From a checkpoint of a small transformer trained on Wikipedia.
Architecture: biases on query, key and value, untied embeddings.
Training: a variant of Adam for these matrices, 16047 steps.
MLP neurons of a small language model. Each row is named by its layer, matrix (down: output weights) and neuron, and shows model dimensions 32-159. Each number is 500 + 50 x the weight over its row's rms, rounded and kept within 0 to 999. Numbers have three digits each. A neuron's up and down rows have the sign that makes its largest values positive.
A block is one neuron, or neurons of one layer that tend to fire together. After each block is what it responds to, as a language model described it from the Wikipedia text at the highest values.

L9.down80:527499478545415446501605571522482564469568431513482490497595426529554490495450521450562482434542464497505545431547491484515548486456494515444522517420500514494557499544454441401452431557526539573591470485541459457432520477528389549596452447538556524515509539642459487528458566365555545478583518548500457475557545515457535509512509504493521478489520434556513461528376442535497469449537
L9.down193:471420525507539611468432540587487511537477549537429497561461475409501488563551453515484499385412583411408503507486525479544534391613471436512479506507602435416411568507403522506451474513549567560503610546524531528458458507616513439485473597448471386487519544525542508488539496388624524558481550564480466483521491461436510474576498482496534508468578498519547542604479496483426504488656
L9.down294:469556528522393609473568495503475466548474353492411554437569499520447433524503431538542598566477484463529437655466515497542416467501449522519584523439568417517494445483515513589528456513557518464442491478549446456536573533513528431547515489436555519485456477527527399601524459547477558532510529493466566455498521568466453553495478529535550508471505520516452425561477575493600438441527
L9.down396:436469549576448550459451439465554497430457499525450472484528488564469432385511414549599471497463494407508454439450440508566477527476428499471493571435484550508445477554533692473550530517515581546499583482485507452553527468397541583515559488587483475420529540552553413527638521622449520602470464545461567546505459529573536522464464553528558482394542493434413459538523537430560421495520
Description: Education-history connective words. Function words and verb endings in biography education passages, just after verbs like received, took, or pursue: received her, took his, graduating, completing, pursue; also weakly table pipes and list breaks.

L8.down11:486580537472486485557501435527559542403507484503479499580475594554618505519519480481501459465469524459541456566510462424513512435503488549573429494489444537437600532539439453451461441503494507588535574470601405516428471541508469477538535506515410437598465569544452416484510502561475522522541483427553537540457569481369568497507471515457549626556435481570536534588583501529588585491503
L8.down32:479446539510483503519594481565558528465526359502468502514607533510431521512483466468528445518547451538472504344512453525542494459509446536377576586462429465402599526441511501586476547485504414511473437489428527473486501516459538532485398442543523505550585536466520518633510398458553584478498519483497489507525512534504480574443440493466586485552516534551590527544543429554622538476494
L8.down113:526479563577497545558544532594534497520504508480559440486482396503490440555586520514576558521531455511503493521522591492585555449515558404496537578465507512439498517534549479541530537442461462511453576467550524485554510552475497488512468482505469484551504466362404477453536468510445564572612514476461555480455507545468560508560493489514566468601471493491479438551516515599588454527467
L8.down120:520412432513535526455450479509452530480531540504511558535565519494483473608495492503419490451430487463443511429538495425533517496461435534503550407464490619459520609530489538562504417559475491560564510516483422444478494480531484454488492517567489488438443439447550401598517567460452496564516477477602389494428548431558586619563387488481484489481496434470541371586489478515566472533506
L8.down160:453396506447551480491487460445411507478435387542470613519481501532504584590555535547440613517457499491508487496499537555485458558438529521552497501437543521491450398470427492545474444519455561496561518389542567618400500576548550484419468485461462445502525563387447465489540480356454468518464506501492507525548509487520489442535468519551533563461514516505487528497451502490565544438636
L8.down178:465444500478413490484464476521515532514561503456503486445492499435428484507514498517431417434438402494536522507463438456447499519485490521548416540464472491504554568451562499401657471467486426437509484519514461486511521557499489562543534531418574460456523490516568530554588500475456624491517561466539513613569405458458549554513431559519494526410521524410545484502568489518561409458466
L8.down204:545465527535451472579490462448400548502536544500429527463491447411435504537456502496453559487475595473548491550451526581416493506509466471467517441420432468465562467450519499577588387525462501460559485527517512513508480605555365498428503503490491470458458566549469562583583499528556410496513533555599564487459477461511528527461466497436474459472437476453523565545378515516550498505512
L8.down228:602509463454504497432409485436462547420522523470524510484455509539553508518538507440499496578372502452529519445562511525523408584520433454472490498443524477548438511461461495420563465409577475517603514593521511606446540595508425484420394489430542476441417535604564474497547443420488440548471504426470475485616541486514532517487460423494497630520439459455402523473498445503532462521512
L8.down244:536543534519540412482506472492495530602494369517562437423512555602536471567488494475532474516457447511441397457515476426511536530542480544477501449519489448489491489460480529479477540521510557393534517526508472549561521426435562518566500516581457484467567506636498514537552445470522525548605513452531538545498550642593538483489452516514464499538498527499497540505387464456426542478589
L8.down252:646483404535525514463527474543498546519534530490497455524539532524540468469460450509462513547530507447447507460521513465470447464526462411445500544472528469511549526458508523511405533513566512490403571468539467571482528501508418497595510548491563523558474525401523510512449458527489495426508481499398485492499481551572513401444563411528450405511491447519502504526643449488483485513439
L8.down271:473508483495533458440529521436508468473492639500512482454517523518467506514431468486501453475549564461506435468574515487445536472452393510473506525539517467485477435441561453523483523470510580533473491527491480489466521580523609487461543494493463554509556470265521494556483545503502417449480558493469473571505531450377513446524482525484506550495432388487461495489549535471544539435496
L8.down277:542543392427478435464530543557461464551477425582530517460568456537526532515487518537429531538491563491448404502493418427379487464435398508522532500474477515552527491520458463598461443518498488470384439514535436538508440483500499545514474476557456523533593460441444541540529545522452428615515479613535626461453477545510533475487547465505539475432530618475400475548562562432526511512455
L8.down280:476492504526572453539614481436464453485523425467445533465499424486491561433519509472533474492498395481477479400560450553580543493536518499436444537557549476582568424507441511581509577478524474525440559532471495569422516438512554499528596582523438485451418545535500538437487380566484560571372572549495490508447588468552550537492571558468499515539376513507593476493516454485484532469470
L8.down313:454530543504503471420488498419511508565522447472397461441529439568497502516471512468551481437481507448547499504454503407443509589489541499542527514403550507547511572434459430547561474502577491460511486488524466516504501425446526524484394533560550536631475502262529518524497340387575458576519544391493508525524453507509494478481515476469548489409514549474477558597465475515549442499493
L8.down395:504476543481597573488616440468466464456575413522439486514485450521527479379593494469438557439450427496469396504428529489511493556567544485522530412510484511411654471499520447487533493583487548493486509442508523428468503461482456528491429540444637446505435538397516481496480485451559510452585595496476502454484512410482533512519509484490617507470470466490536479490433596572500458490454
L8.down400:518505523488513351555500506514526435496545398547430489522415499514488543465525491413485505541422452510468416476540457426592465458488486505504512506513473552512595546581492606521515584461438551515523471505500506586470493467496471502430479500462508594452495487430459573489555408561520571490557441424562490461550482523555379501521410466509546510522572458539511519516544458543560559408505
Description: Education verbs before institutions. Verbs and prepositions in biographies that come right before a school or university name, such as attend, studied at, received her degree from.

L8.down14:555476430495387413449506457448423552431543437475516500441509518438464382511446433398487383560458437520530481535543516453467592525575561549561504599599462417508526532427560575427505450536526480535521497503495463505498513566490495589553450527495496495453469456508505525409560500511595514531400509522475463455548496423504543442479479472513417468560512541498556555525430504543501464435525
L8.down28:441536387457390498601513461465511564459589494524479563503499507538515491465520507492566516392459394532490549440519432476550538488499509493535488504489540457481587527521497509555463505526410511532616469542489513414374537525508458487490486516559532487509381523528531449523553516564535507503406503504354432484528474464466482397520510554478474558551489442471536560504426433505476530511502
L8.down92:480448405468545465425526499539573502489498582552453527565440493492541432501551651527459468516508474477540578416516511543513467429508562512582451530490518389507456493496532490505548527456536552549458504453542548531462561549493463543515473405432435531451424483596524477429530441534484527417537530508466489427567504568477469558554573479498493467483472539576460570478493519596445498550515
L8.down94:483450495505403514456610508511476434503568528625394494501481516507600537437514519534510499543604519447510406506469519625586532482524469487580455447634505521479507517474403505514473520565491518566426517526447489495458435525528493508447512476512552448484510550583501488480523555514419402561497521499523519442455449542470525468443474470441506451521476464514525435477563581501540558487544
L8.down122:545458568555502491554484517493515472523510350496525449521517512583480544438474468554529403488452495488572421478492503483507492528484546538558524463392499537516425561464506492516475568614498452521558518485482524565448535445438536446485475586501480468555481507518601425516464607495609504446460540415418463493547446555436581517499513659473455503536480484461435489495526502533444449507503
L8.down208:503475475527643476439541365397550526425472613447460521514478481492591549558531517528563564464477462494545506507444549534561533411505492558520445606578475480521430507468493574472484596481519520509497469488568369434420582599495453555588473492511554515480489496588461569515520563449431494506459394518491534494450536518462363529525431505494454480505527498521533479473492480587532568476560
L8.down209:471504471503484517527523432445505417573446434655520510577528542479532491463453520518533488519449514513563457550549545451477561567560486517491552498426435610553450445436532464410506491523443426520507535487498439485547568439437507554529487470437562481630463506484487567422479524528546655527491472517441476574549435469501537529616536475551498469502517479554378411487499555482477476503455
L8.down215:531487507578541419596445456509554495548448443512459495515561455476459457459485497540416613434452473470557477491474535575543607484384475501508463454535485502448586545497471460581516392426408518518610630462565518478474500521547444429604502487547519549591523424337495554544525540492554496504537433510562549444556523476538503521421478405468500536529456443536459491491542459502513495546473
L8.down291:481543484417488499528492453580454444583620512537545505471410440451479432474501516595554586507506480588477453467497615492478483554485460499575629516510534496499521441528564516592511460514484484499513468497542497489556504508476644454409588561432572506502495519480546432446486531505503495521466537489540457407473506545584632470532547490507529501560525455491433534578563508507534537497491
L8.down325:479470401469501475480425400485428477510482342551458511505455510504527543530481435563561545524483413446582462519446472516562544497593489479464457452467461504496557474470546452498602538558470470469579526387453489483496530438528533504426543531551453508489424478674524516576457537612475463558492410527471486531534550442528492526436465611504501424500453594493531506484515463483478492566470
L8.down347:442457551570524567595485460361507503503549436509478506497490502411519507431455566528417529508502437476526503388424595540517488429480459568532484438498511472422515543482592545633599518440491481439418420486596512478530470416447575405568503489485445459573418437599515521427517470464531517500507579493529506432507514488542500550501540402493453471494547480552592458509523472640547480469412
L8.down365:442520553560510515461543487441544580527538481428512522485526513391505459504490507450446459478510453459545544555499444495398486592516406577521505537484425518463472508518444518467481527509433480539602504550482473501512555458503468500471577482334436521453492483651573456480520438599499534547458493544490503389440448439557546448576458488546502515511539481472501524489536595476558468425481
L8.down375:440487501489493491484500479525481508485574499514479444689529464531477552465473478602447516483479555510560490460540538544556454501425595552510447543433485531449492427434577498548537525527555496485478512525461484525498440496467475465459459552475434392569476421469523488514587437511352491413494487444482612538394440501427575504461550548522502503454439551436514424529323565447500473499537
L8.down401:503501472502501603510566445497436556556499643476487542489471452468457444549461527532489422524408485532479470540507487433501438497516538533506518509410424464519509486408439493718553474446516428606615449516516504423551508535522504551554484471423569460450495436416540467489604440495475497499458525448393498452440459487542458555523510508509476475534482574554525601523501498580465589562432
L8.down457:496461462390479590496511538448466523484465500591545485529553580483452492483500487567548489463552613502471468509514444535446508510537480522405503480467477505553442573484553533631533491567519510613440483536533438496511517481445546482457456469556507410430577507264485464567465507421512546539516480505561539418525495564485501532447619515519565483475517497478478571476462478476536541497563
L8.down468:388484476508427501573540518491537510486530530506526481483544445549480488471491536507566544550464595508470425540525431499415399470541456523453545562365493540524449474489479496534595481468523505447553517389476473447552559523479460507537548441519526496510442537486491554555555577497461480483516449525552665459510458471479470477509494556544492368466491505461525569549524426437477475537509
Description: Predicate-introducing words. Linking words just before a predicate or description, such as be after considered to, is, as, become; also list or table item numbers like 2.